From a checkpoint of a small transformer trained on Wikipedia.
Architecture: RMSNorm before each block, learned positions, biases, untied embeddings, normalized queries and keys.
Training: 224M tokens, 13666 steps.
MLP neurons of a small language model. Each row is named by its layer, matrix (down: output weights) and neuron, and shows model dimensions 128-223. Each number is 500 + 25 x the weight over its row's rms, rounded and kept within 0 to 999. Numbers have three digits each.
A block is one neuron, or neurons of one layer that tend to fire together. After each block is what it responds to, as a language model described it from the Wikipedia text at the highest values.

L2.down43:482494467548556500480497497477477469513497474463483494477483465451465514485472480465465465506468517550508438558492473495493522517521461481488533469486491501493457547502505523491549478503497478481548499470500516522493444554506529513494469550512481517527502513501510502514509496529494522504
L2.down132:479483500476469523508534479552496503464471524477526533455494523513504451538527416527514491470478526484522523465507532518531500489534482490498525469470490465505505527493473595490478514496507536529476507528452529491530496527500484486503513526476484518517468509564535469490497523509482453445
L2.down949:477493439516492502513480526496504507505473477467477467491472440495513466498505492482462499498482514515515454541444509489474503492486490537475549492521498511514478512514487498531514515484472459509523532526506496523532520449505504481499520523504514519492472488460519542495488504509479488498
L2.down1223:469493482498515442505481508512463541483517480498478482461514505511470481505513513481506504507506505477557476452472479475490472516520495519472513517438482516518504520496500501482465507489493461475489488487522491504453471545504501486522484483498498516468510559540495520523510501510453475495
Description: Date parts: years, months

L6.down10:495469523497538541551481517532550482493484572501494458493498484478494513527521490463482510501477502478530478507511519495469574533498472493512514465491540555520523503489520530470521483488525521477512524515518459518536494530476514546483511484496503492529546505515513451526502468505520490509
L6.down366:537480489488495492520488505485475501493487501499449521514481473486495496522522473493500517489519484500520527511455498503490462483461530473563502525502478524526538530519499556493503509545485519487518532534492513492501506513515487535529476505477496566513469526490500507434477446463530499517
L6.down515:505528453495496496444495498487483494499505526481496517489497518461496527509471507511499449477524531513469476443503450493493525492529510502515501499482486521504549530478534505486498504492497514533517475486478474484522451472483532506462530504529526446493523487495501435503514543483496506488
L6.down570:516465523470534524503509504476475528479537533506446474479480505495525524540517492546494503476500485500519453502483458536520526483525488512464510490536540504472513526531494486491496471498483543523494502479483528519492539509498485477488532490526515550511569536455491480485479511508475486465
L6.down1089:492494477523527504499499491502527495516505537505505500483465517483481485546499496505486485523479483533488480515516449501461512520521498532492473473497470504510519517527499505467471503489474536527469483485489482468506471520481517468468475457521494486487545527510505472524518490484550490454
L6.down1242:498547506512532510501531488470523464508487504541492498539535514488516530476517492515505474467504529468511559474523511489515506505477496453513475463459461495478479502483524512541488495460465511484504450509491527559513529495543523491490502528488520545472468489492514492454508525477529500457
L6.down1370:465471498477540469491554514492537498508481496503513504504505548540454495508473522487495525487476513511457493487530506460494442507513496490487464480528529511503494476499460517487535529510462509486507537489500493509456459500492519468502441468498484532489471556486509473517528509498471529535
L6.down1445:478485494530463560520513544528509464496499502510513513505507479523501478512480499509485470485510535519498502496538496466490527485525530518540511459556529487470482484473519486477483488498502533486483505554515492475542508511455489520505510507522549537485488495468505437519542474459553508475
Description: Mid-word name fragments

L5.down670:508533453510518519494516502489526484523473530521464491489504476529547551531524452478491549497506564484578516536534474526516471572484492509512502506457517505529503492508494498519530509531492478475544496477489536458518501495511508471505466480506502494519473495521511496486488517462471508500
L5.down709:536510473483469519468471576525495519494457492442480497425510499530482514488491508486484508475495468467507473491481468506522498518494510510517504458464492474495464478538488513488481479530487457534493541503535568539463453508504556549458494520547498444471485511508501486472528496513503518500
Description: Word-start fragments in entertainment articles

L6.down182:479526494508470521496486482507488472509508500532531465463499486485487473509467529459506484512517478467485502484532492511505535492525485528464495513516479510515535518518477479528470512517498529547483511484493497449475514485513476500532527501508493501494501529475487516470478498512436489533
L6.down275:485511514475537506505514562450470560497540470527515476493478491502513524449492521486522504496505518505504513504519459481509544512529482501472523501514519514524491465490469526472523473546456499476461494500481481437466426507497490498508501457502537492489486518489522508456476466489483533525
L6.down284:515501493472478437497512505506460525473505536514449524506501502468516472542487496506503514485519517487531531492476531512523506527497517484549524494484492542469482477496500518495498503524500494531478534490531506490526462505500472555521514483472515544493514467509532508491520490483518495509
L6.down388:503507516487514514510530575518500531478450510534493513474473509463521515441475504477534516503507505506543511539481491519482522498472531498496538437516477480540469505475482446499451556531486514469496511507495481471502444493527491544507461492487521492509514519502522515495490519480471519493
L6.down604:508474508498494518545446530466495478507523499514512507474518542488523500471466506476467494509534510456510511548509553511466491497452495484451469435490476518469519517481492487476529526504468486460493475456471466521502446484527476527495525507498506497511473490474477506506473523451472494501
L6.down1078:510498541505513470510490512490483489463516479514536499491532512492503478529476539518486526478450523549528471493517465466467471493504523508514481488543459519501488475437530567493480460514486454517486503517483506463478505469509469532500533494499477496502524513477460451469484530502494513486
L6.down1137:544523508507499517516498482499500483485522501436488509448445535448556522481515508484471521495472496516492531488504475469483516469496509517528496547513485521526510492485496492497425495517486465470513475497539467488550492509497511520480518505499537497473498504534476528526527503512507455479
L6.down1267:487476510489484522468499517492522479520520476492491476500464497513524493512509501456522498516511457488478507522507476516560490476509458469453526515521489479498492439452497479472476472462468493480470441486456479472510500529497491491539533542520501500506500487544500505491469476509509523527
Description: Mid-word continuation pieces

L6.down90:536467521519495535489524499536480463482514522485558499546488515469518489493494484511489536529554529509509480482486531537508506484534511519512501534522479516456505504471506533490475514500519503530501474507512467521479478488490461489534493496495501523524514547503472459465517488536461460480
L6.down155:474475493528494524479520490526525492471480505506529544517469480538497473500493527501494510541548533522459509510509443471519505498489500484497569466520476546518509514489473507503500535490483531487535484532540502504477515526527530504513489505457484531483471508532521533485473506476541477548
L6.down567:456508515502500505516481559517529489507554478526493466498488474478453492451521484508483500506456538494451496510525531482516569484519480529487529518509524519458482451474478480456475487488482473466481497514510503506501483460482484493504538498485494524485507511481488509493486533464496486484
L6.down726:476465487518528483504483509489459519487523516523499484488405489491505512474546518518497464486516500499487512523539482478547554499522465508459535504472511491479522489440485463512494490483499518513479484514511514495542481498480492460458532488507489527488528474478491540481510557513517486517
L6.down889:475449512558464447479420520519511498446504496506508521480460527530477474487498551507500475518504502491498525528521487464468480532492528533514522477513497529456531505514475489486497563452521497494465500527525529505494473523516477482498528493494481490485516461529509526505473533475495488497
L6.down1119:511498518512493503484481494532441488467510504438514475533491495527518451491473517493496533517501489494467483509494498524486447505525419523501481583574546523525534485546515523464490457474554476497501502488514500481492511446496514441497495481469511468517483511525463528488523494494450484543
L6.down1321:471485517505514506516479520482468489495517515472469472490472540497469482485480534492555505500478511472502487529500463484452517520526460468493473503493555513532539474475455474486519467514506503534511484488459521519527549445509499510520555508504503497491473486538479534495474525483540513482
L6.down1429:566537502525504492503459515476526498497489535476466519518501464455533536547531510492467475527525494524501532456498523496569501494512547503528495499503514509482498518501511554434521503501503479453506531479486552510500520468535521493472535514482491529508527532537457499514501497482547529516
Description: Number continuations, "one of the"

L2.down252:506476503463496518574492526503490529507560453497514489475517505443524491469505475503497516533540512502485481483461501531490485517505465499504495477531494491514513552496530529469490485511474535527508510490494510480437493532499506506506488502456418450507519500535492519491515482504466473493
L2.down525:538517486507504499515477499493512484523512502486562501521509514508522525508504484498554524461488515464498524478484518468523486513468511494539523518520536490481518509518534529453493504510506532544493502459478562490526479498555502535513484444488510491492485516487484482502507514486519514540
L2.down620:501502494465535514452554467532506498514462460472485496524471536549524512487501472500513530504503484537523486516503487473482470514479509520542493507490514496530509504489478450469511508483526464459451496482496452492525487477539470504509488503528497484523433519490497462518445455507507479505
L2.down1212:518523507497507487475500513482521483506459499529498497476485538525464484515480492521540498466485476502481485489513481510484501541533489506531524524532496455527483491514504515481522555473528466481481510514480524505516502487527505518514493471496529482544463465488520496512471489521525500517
Description: Sports biography text

L6.down436:460527509466515505498496529489503506485488534475520511504464540522467480516517497548489489501491470494492504498494500509506498482551516491452496510530455485519532532447531490532513482464476487485497477448456524506490459482484525495533482539478498511461474508550484493465460493513522443533
L6.down538:474529528469534472499506495510487499484474512505555501525510468474496504528468492526515528498539475498459484481491489469516475500476499479524480467516498490482457514524526496463517539502500502524498531481498477495507455522525491482481520511506501448481474522501464478499454476478450478513
L6.down702:537511494472486473527495462499472475504505503502501512483493557510510459558485511496503468489503522462464467446509502517558479533503509545507469518488520544494505525516536476500503531506507551476450554519525499483504526513518506515510479470484525443436475553512521481539497470522530520530
L6.down838:511476513511515470512490512507539511497513537519549554482495570503465504526499518504494496555513516501505528528488475464480479503523521477487476483496488490539524535492551483525481524488473520501482508453527505466498506547513503501504465492520466512493501521486494469489511486437533551551
L6.down923:479505513504505466530490536479493529474514552524532488522503529467497522533517499553468461437525467514501454498499496534535534507485490505477505535485500486510472532511545520474480496525511520469502495487509515523494423520459484465495553517463528519501502493468479465509495508485497549472
L6.down1084:504483490510481507504479518484530481502502511522490478515462516479555507575479518491482474505476477514505515564460494492501502526470521462550487498453487504474504567496457518472509456508495449495482512494481495493490552494513515479487533511519478520480501480525504483518519526496517507501
L6.down1431:494499535520516470491473453480521522528543497503516510513496447491544519546485518497475524535519454473495448493486537520533524519503477499507539500496521524541511510543506522451476515483515529487467534502492519501493462536435488500512523511482523498496493479484454471491501510479501511522
L6.down1444:550497478500466454532476445498478475531481493534470488513499564449514514530511522481494517530535509523510485507498524499490463503496508543471504517495506555495458490522492545471442531535491521495522530504502484476520527485499508494502522509475487475492504546470471478516500491484523535526
Description: Token after a number

L5.down15:512481516480499520464504531516447472493504432491520524477521492482542483525480466468452513491504488545465519546499510532520506472508507563468518516495467481495454548499486509487497516541531525494459476500523512480458503517504490491505524516505497508465479544468531475472471512541541482540
L5.down1455:493477528463511523517473571483498507511559475504506516489515497547532518503519489516513520522490510487526521503507468492479502487487506519487502483500451487527473523513482493519480467482509477527487550496508495515512498557506469540510520462516491483479475504475491506487457480486536531482
Description: Article opening definitions

L2.down766:497528495488496475517521548505519477496528531524575491520502543476470440507504442486499527511512539515510505509491460498545501481480478529519505509456497503546507539476524496539476480455510522476561551511538537496536547473473493509474520488516482512491460426526476486521509508521498479490
L2.down785:543503473485477549459486520538478500507437474466498533494478562506480497493481474505538491494471478482468518474501465462521574542441475495509473446512441498521513492487488535531497507511509447483490474486503478501454483515515517484522511474517480499500470499500494512501525494476492533518
L2.down929:465536517451507496459535482501499527522494462469489473489477487506487498482504510520513548475505521506481514486526499486509569514500506515487449467511507471522537497495503473505466474500521487524470489496556520510483477499508516496494500527505464525535516482501492487543421499492456478536
L2.down1490:496498494510509529488464478498511536511510450460472494523488498501477513493498522497510533505502527507482507517501479503521502513552530504493478473501520512545487480476500500492514448476503448498481515517566496524497507526487505455509509505544497483472526468536503501507522518486539490452
Description: Coordinating "and" in structured text

L6.down258:548480485485518504430454471546518476512523544521448502489478513537462510496501517548484440557495502505488531507479525498489532498515532489528531462481503502495524500479476489462471523485498502502480533521497490469536470504492476530522473483483487576522543491510523491496484495462499470493
L6.down334:530483530500477476496461548514476504524499506488529487539469491542491509506474506509471473516491442478498520481522543513495464497519482517495525493538512541516484469483479484521541526490538478486528504491477500495452513527535521433509481470501498504515468482498498482548452509455505518511
L6.down431:553504510503500513482471507509498509504490526446505494505491453522464494534523483544497510484516493506511484527528527518491479508479497529505479489512468575536498502482521469494527533470509519505497500490518482530481517500482562482492476529476506501506529478479462476548407489466504501527
L6.down578:509516507528492451495514560496522511510517521474495518503523489519496531529471473487491541525484490492494487544513481565492465516508474478487471488491483556465502472456519547506510513498525507497502501529505529555469544492476505486518497501496480478479508521518495496510491496462501542503
L6.down657:507527555503516510546468548484491503539540514521457489501477479521544491501521486475448490488494458519525487463516542509477493511499527511472530481449561543486520509499534546507484486508477510464537535491490494506505473502473496485517532487488495484528513508496523493479477468538481553498
L6.down1064:489497494512493481486500533514519473506498503482497548477502482534454449514488455524470502523548506513500492512484521517483516513492486479529500457483527506482472499477507507469514499503568482539448537508521528538495478494443500472500486489453521500520478495542488481572469465446501516524
L6.down1423:446538522510510453498500539490501499471535498520532445504474521517515504481515531473492503511508496503513485503473510502522468502516489511477465474467506489491558519456482517506462467459488537477501519487463477495518528493527502529508478466515522498558493481481526480488495491499509547463
L6.down1509:536500456506464505515488476510508512523464491479527491501509512528485468490474543504488512511529533502504544501527475561521512460524491520539497549564511500505469478511498509516508531518519530503476519506519509495474519515469493529536482509485490495509534557510462516539525510502471468504
Description: Inside multiword proper names

L5.down421:484519490462542494470539432527495514527465465526518517552527488531508489471518437549458473467504522514505516489489486513444493468519553496542454558520494493488488534498524446474501488480492458500496509499530485517510498496499495521496466525490487426471528526534483516485533465491525474504
L5.down620:502485505436501582477506557501472489516508504458531516483514522546475502535526465511538491501510443502474495466520486511503529477510470453490532446488467490505446477461501456509522501497531506511499478510497487501538514477512514494462490494489512542538458518515517468501466496481498459474
Description: Post-number units and continuations

L2.down371:465500552518487511488479514491531468505498480520496517464503493468467507506508475527514512515500482530521522434405474461511511491493512511505506485509522521541531492496498478490503550516477479500496490487501467508443465462475486496488514497518475502477481515498510476532526523501524503478
L2.down428:434516505487457484558514469469488500537515514509545513518455478515477499464504487530514525497517529536494500538466451537476438481502514464527473502490479505509497462483492493513527494448464496502521465476512547512500503512500518526499501455509474515483490522473449467506510449531506494514
L2.down1324:529556500454542510500482456490499514497534518469498489514480492513524437478510450482463484485499492514547481486491483468455484476499534529524486448493539474487477485502524531547484484517489452477505538559494471535525531459514495516480494459499506501473501494472522490526520466497497471458
L2.down1517:529528481454497537506487471467484503529501498477436482508490493521473508463500480472519492477548551514550464545545525497538517513520555514511533522521499505495500532474499525482491480498491507496469523507509498535513484511504500514471494485480482518488463494500472486530515488526502495527
Description: Word-initial fragments predicting completion

L2.down186:466523512454466492500482528505556519536503497477496497516525580496490509522505511522513492458505476511474534488517539515512461500485547460524484468490497485499490491498494493497480536504517496479484514499477504533500498513523533483508518475465531499499500518496473488486404489493501501490
L2.down373:467499420494496531483521520498472497418475503484483491490461495501468473510496551497527537491548508524529501502449479489496522523504507515476537509526493484516445516515500496503524533483497446499447484493508502457495466483524510504549504528529484507551500551513488519522497491490522532516
L2.down1337:546465479526438496524508556494475482477502547509543489518512508532498509521484459499549493467490499510467478516495508509567516493499476527492537503511491480489537476524470497483522527509519532521475530494489549516525508533470530531479507440513523517524454470498495493505487538501509530494
L2.down1451:487495509484500501493482458494521520520439505518491481495488528503506459529489559549500523529523500511496520534522520521498547502480483538549469526530515546515516504460503517508466464484528501486504507459519532478494528561485540502503508504489482466521533541483451533522483512501462523504
Description: Sports and election stats tables

L6.down89:488521500526487483511435465460497474478453540503474471487523472443477530508480475506463504513499523489501446529464529538505487536520527542497492471514497526471481514509507495489462450511497496479502512465499479477487534475482508510480534510532530491523513498496508546501514518490490495536
L6.down204:497507489552505441509543517507504517451526499455451563484511465526549514516531519492504454448556484519499501541519508547504527511500480518500559497517532507499477525480480537474501480509525502502541520480518505511470541556521489502535553499492496522511439504493516520459543471476515530509
L6.down332:470504527477516523498526521483552502533514471507446496515540519494476520511514517482444452489466505525506518437507506487519490490501485527537480510468478486519508543488492453465496505485516455472510477506489524531467483506516538542475526514477462523532493519519517532466514421481505508514
L6.down592:522485517481486497513471481517500503494506539488492448511517494492505516548504500484478484515485481441492498498457457516486510520500484512524531493446492517490489549477482522486461499553468531505502543490521546474554538489509488521486500488481511486495498536465516538491551510502507475516
L6.down638:455474483515459474494516474514500510528514506513526511553458533512503522540475489472449509461487493481484499534540532497513482517553517526447530491495516534504531498507485514450488518526520493477517513448485494476506512536513467493501490523507567477475522544511532481538483479499478514478
L6.down813:492542512549525498519515498474478513482486492510477496549536484496528508528502463522509550501492534507506486505525539426508456505483493477490498448436518485482528514492520533517486491479489514497505484500508500509508542514531501495525521512497558503530516477452440526493475503459491470478
L6.down938:525513503534519498534493503514487538491516534527422508498534521483513518489481519494516496433485483520507555522488480462476487505466509488502532463499542511451524535512446531514515510495462498501518549496515507485473513534512492489549572495474499495486527515484521505518503493495533530531
L6.down1388:482511546523465535512509513510509496537490478532468506502470501466482507483486525476474469532462473467541508475507510528468518477469492465467521525459481504509476501474473533491504548511465512515535481494494537481520495502498472517515504547521500538433481496490499542504501523504520476458
Description: Birth dates, score dashes

L2.down464:510513473448542451505500523530478470520462528449497460459499469450496467522519487524465520530480499489533519468479465512471525496504479506545510472506535532522516534550501454518517475513537509489501508476494546474526484519520541513510510486466539500477470506491480520478472527516489529483
L2.down691:516538513502532498501512501463476489530508501513485495522479492513489478520487440484493545492525503497511469495534496549500503447542493507490510521527557507468501489456492502473487483509498468556511449499496481474435469517528504537493526480494502469493473493503521509474540498512507494486
L2.down897:497526519496497499525489556516512462510469469468517483481505506502524512549498484465529486538552493507495484450501533496520536487506489455483526507519487499484525496496526488492469488502523457543487516517546528486480476501524500525503494486510521482520516466502522506477505527473498513509
L2.down1371:475521461540513542479508499473518510497486503491516527502451540481518499506498539506436473502532463510453496522524452506505545485482437488527474498488463507478496506487522495496469482495479505523512502525512516490507489494492489502513505458480505512489458497546512493494536500489558475463
Description: Article-opening copula verbs

L5.down895:565531491480494516455499499524450506482469468474517481551504514515501496496495489550500520515483443450489484473529479502504504517535507490515502488526529479496482496489505529469468499546505489508485501505489537537507528459504509479525500503488500487512478513517518461477477463556503440519
L5.down1487:526503471484512539445512474529517520524493456481485522538510515525520471492526472518482504505491461516488507485520518516511488469507498512518523511504497468462485491502494508456465499516516512541495495500522504507509503489456495537500491507440473516497478556481566447533491503493532472496
Description: Digits inside numbers

L2.down21:524497465494523554569497507513461510504550439498505489500522515478487469499523467511505487539441477480512545499440506506482486509534471536530516478476499498500507530521493570503484475485460539500513532471489481490469537493510514492527471475498491455461531558541521552472545478487536497481
L2.down524:505528525503499479459508497479499506516469485461506533496523508523484488513503511480476486428528501470475494449528514500477489499475517524503506526494502533514524552508533486470469517455510514537465490465509531479486525525467519462533497462437506487521513486515522455533498537500513556517
L2.down843:512507498495538484453573516497499460461485489499501502484490470507472491511513489506474501459536523557454479471508536504506535535477493560501520493534490498525514537436524530474484505465519506497482494493544512512502472489469489483511495478497517516521487481539519490538459482487516491479
L2.down1034:497479494505519456477473511527513515540504495535496555512476511496484539503461505480527465480479484523535474473535524490537521534485499503513517517510494515528460492510513499480472480476504515498502505514512496529511495515499474463498489510486516519512434494513496495502485525510504519546
Description: Predictable word completions

L5.down467:533483490471484544454471517495476508500504468447490497484475540537469511503512508524520491521511475453459493488501515536519487482523508519486512505521465549469493471494493491489474550495527481521471494475508503508459517507542448496521477467470506508494479565480533453543479488522467489549
L5.down469:499482520514493500437509521475485517508512475506544497488469478513471509496496519518504514543516480493457499516520535495515462548513453527471494500504504514492503489517523490448495507460483509516477503482492485554489553505507527515530516526452504494464498539526505486548482467492479501514
Description: Inside institution names

L5.down140:516479550490497485465516415467483484489514522499498513512486540485500500493566508501510488498496467508521483497496519511517493504522503545479487539469450505522577478509525535503506468494506519476532517491521502485527486450542528507506492520544532494480516460505495453480481461505494517485
L5.down1264:564484505458509532470528447488482530532526474509490487465448490518471503514547475496466517487460466482464499500475487512515482538503540536554500515558466525510509513474508544501517511535515499477481509501518501506488539475502527501524471487494495527447514506491480481544495478513525505527
Description: Mid-name word pieces

L2.down262:520487521515517480544485478509516503572507498505485513530513494502549524509463496510485484485474492493469513542476509506515499451511479499542459509530471517470493495470514523489478488504424509462556525444482524516503513523536509491506505545498441499539504502452467521478508509513549520504
L2.down507:525431547526493471544523500505528505542495524594542483514502496499482537496451516485534479502514543452496511502510550515484496496483494460521513485493541512495513479498481502483498500532471524533494506474479523489529500529504492499545522544497432480489549497474501566545459500502485477518
L2.down552:501487533561491469538484472504519503535463497491512519530563467478495484571488503462509527465485527459501477558502424484508489497508493478518562529501541497557490481478483448509493471485492539485525482504544511486501523466504464453552491528532466529494529481465466534539526537512494492535
L2.down1203:508493501497497476511453447510500507496474527510482487484501521511481453466527461512504535443489473524469522504528526476487466489517456510487465543496486491494515484510476456468518476468522484477494475440531514533497477501483493470505534523510505500492520498489503503499508554490492518518
Description: Word-fragment starts

L5.down562:515471457487507514511461472526500530469524487512474506513534532538462560515568466510523521527462495507513504441510513458540491471543523491500522518540517502483539484505507523468503512536503474512479502504457502496477520484495476554525475495468472477504492523486503490516524502480498500507
L5.down1434:489527483514521503507490503515498452473498531502484521442535525519465523499516482451522510474512520548481502466551500481468521530489491479426524519517503488477519491506529488515504563527519482495465532553473483522527508512526541546506504509483498512531508464539508500490461495482490458511
Description: Appositive or predicate continuation

L2.down93:459548471501487556495514471446490516503515496464527530527485480500515521519514495507519470506489476454498444532507458501528445522517515535498527521547528502488494484512475525482503503506501471490489551559504472481472508475499489530495473490508493505500474559507459509494498519556469492452
L2.down682:505476449469473500532467538494523518501478482473518520532464515531531495487496529481497518451523491517525469505502482477514487454459495507478491503511504509492476497515561476445504521515497497489559546510496494518505508491470514533528513518510507519497495524508501553453483496494535453533
L2.down1232:503488429471498471454508471503505520539469528486523467503528532494519530477477491493532511497521501482508507524448517483480523471475527529521493476507501495512495543511527542520448488522502481485504536499539520481489550488520488524511507529491515481480519497456483547533554523509512542509
L2.down1306:499540476457470496455495462492521541496528500504500517476481490523486502493526509568467475516521463518442515500543493483519488523513497520535526552533528464492449526494514487499518478510502484502491529495510472501500492515458486517499520503534495509487498541430477511494475489465493461468
Description: Upcoming year or number

L6.down235:480522449501489524467474508447486563493515504500483511502470510510473481480476540510481494517504526531454522521490474479520504532488505551504560494524522461485454519506490532492495506505518499512501518526551552471493502511476493502515469536485513513471490561535484500548515517522525488474
L6.down315:484487444450469558505482475477493504509501510488519473541516506486462470529508485540539498516533516490487497534500449494481488476525499516518514514532478509489466507505488497510511507510500507511468482534497503511527502523484481530504463529498523534493538590477456481537511472518491479483
L6.down376:513496527500487470522515506501527501525528500532505527515475538480534493449489469514467510511518499504524508473481571494484530489459502472451488457470521541499466488500496491546516532469439484470535490455496492533491478501513533500495510548509533530496529525472489500510499552514495512501
L6.down390:562502468477507481505491468512479493457511490487531482533495493486477510476496519484494485524487487488502517489473520493532465517513528540540485519509480507511549469508542514532535508512514468517525521472464550502437469481473535539540489514517463471476504536512507532543499462504507489546
L6.down428:508517499496476502523512522470495530515491492483533520540507479518527490473542507525425545499527465475490467494504455522516481521472526489508479533549472516510475522502521478544498503463505534491488550463533460510479445535498456459477460548474515500481514554498519483498542495520505513467
L6.down593:547497491497487466533451486479447525492508548472472474477509480475538473526543498491479552522492488471513524487498525513537479504510481484512528561509528536487539482533538524517527493517512520471486507468483506460504538516474492501516527507483487495476513523544500545491491518500518533513
L6.down1021:462501476502499488504514531499528517478505489439497483555491521485477534455504488491511517494453557501484438522513461497534561451470492520486536453520466485484452472499480498464501484500497474534477471525505476475540501525483453516506467508527488497470465508513517484513526507514499524464
L6.down1058:488478453525503509522468477495509469484496540485493503516467497517548533501501538520467552529441441486479516525501483488466537498483459456493505542526496502525473506465509501510501510447471451513492493500504500509501522512511501534529500490516518507473496547513460451511507524510484470516
Description: Place-name completion tokens

L6.down529:534535503481518513507517503472469497513518496502489496472508528483505497480522503490497471520487470507468491495491515455467489526524495529465532505482481549508537474517519506515459511521504477482511495521497452445463504506489517492467508506516513464497475535519498508530468489459495519452
L6.down962:515507527559523528472514518509486528483514557509511509485471476483481516471525479473515447543501503496543494499479479514568507492478503548501514529478488504515508447496485485493496514539521469534464498495516517522499549451495525536441511459474492507528451519536511451473528473470499494525
L6.down1000:511509496521462493503528567523415503477543514522531472493501508513497469483504523464495526484483545521484560535475467474489452479517462517513506527483520485513538484473483509519493452509443487505506526482483477503506566466466500516532478464537511503474489480477539465502474535505508453489
L6.down1234:500488496491521479455521449577478501482475481471564535529497494527498487494491540494490482498540453508527511494514500476499484495490489505501531451474508505536526538459528463527480562486515502513498510489515552481466504512534509484509474483510513468468466465513479474506529550509498533503
L6.down1323:495517525486516528536489509502517461512479514529573510460530507483532538540533506449488499519512490520506519517460508506496474533488503538510517507477491475469494525511500512541495510510542510494447481503502468429489516494530529518479462538522495517477484516485472501535502495478528548492
L6.down1362:495462522471483497495546505519449463475516511486555486457531518504486505447507509495531504514494494534490545500476512498498477502469523462513472501513501461508528537465515458512511499484497470481463503511521451498507536532546506515525482491529496567468486551495484465507518482492496490504
L6.down1483:495455490486518494507535520486510519479509515494523543535546531490486456497525478500504490507463464531497522545502477493499476490441528432498474461470467531514475530515536525505493532472494485500469503480466512522508499502520497472436528474529472526522525486527506484517473491528519540490
L6.down1487:521470492486498456482517473515499518496513498493490469476502496508459518511506502510504471520491554512539462488486473535526501533546491543502458535533528512515496453472553510504509513501517504539466513516479469463540487523505514514475497510487490508467542561527472499493544489497470514518
Description: Mid-word continuation pieces

L5.down557:484495497500512477490536532532528473486521511525499527483511522538523532509471522477485510501515536508497504522528492539522537536510485468507492496497512483540508504541512499460491552524484533475538488494454537495511491544506503514531503495498504484485519501497534517540537499524496457531
L5.down1534:457509512482469478478500521439529529491475505485522520533512536524466509499483462514507530509465481529508491530492500527488462533509523499519520505526457508488489463493513493471473482526477509477500487497545506488481503507507489493527534547548509471458548551537458467496518518512528507509
Description: Formulaic stats and infobox tokens

L6.down103:539501477513494493454490472492529531500507485506525507534453470497533485496544494481496514504499513506491477479548499527535510523500533519492519471490471502485460561472501490514524507528513507479482529513506463491499491505522492516516451503509442522465533590465488515512500531537509488471
L6.down160:481551470495476518466479513485490511513522506527516489493492524472520471488509519496527531533520510538496476517537480519454518454503495513534485481536525505449481499510498491481466529503506478532498524547517477526561480475491507524498450525491508466487499539586518484510528520457482506466
L6.down430:518498497503534492437502479496516496533473505504492495439474538485510473462496541503514494529484457509523477488514509494534542517482456491518506510479488462501508498475516502491514487508478505516463486525540481493479496508498530476480527524497552488489506508488500501513522581524529488504
L6.down629:496511485501510494476466536508542513501501537504482539498533503490503528496541517503531511510516466483429528521530475448493491476461501491519502507498528498497474512480504508488482470498478474551501514476510508483493494494519528497532485509553526469490507542541456507494546547521469479513
L6.down1017:493514524510520468486534505511466520496466494519489486540490499521514500438457550520507483513494523537543484524476502470472502536497511490533502519482477447487500487476490486495490497491475489477532523550504494520507553492543558508527468491493503498507517557482570493525497496506511517478
L6.down1258:467497480512530483499530535524511496519511483516536527491480479563484492515489519531506469492519524521511448474544474534489440489522522515458488478511481525479459493500529465477466529517474490516495503455493520514552506532511485513525440489505536490535488492468526522488510518511500523489
L6.down1387:516452498507504527456520516496474485499527457523487520518481486508499454498492538533511489483508524482518568458481465534531571505445503479483518505543489537504489515470444475493518500483453510519501479501521468529484534499539524494482464468529485474459502510548503503521512511478529465483
L6.down1453:541470490521504495509488510514523540520488502508478472457546486462491526485514453468486497497482458501492490517521523490482487474498479533554473483471535498456490482519535503478511480528519508498524496442428507499457475446522507471517500511519508543468479498491478521484533488486524529538
Description: Media article word fragments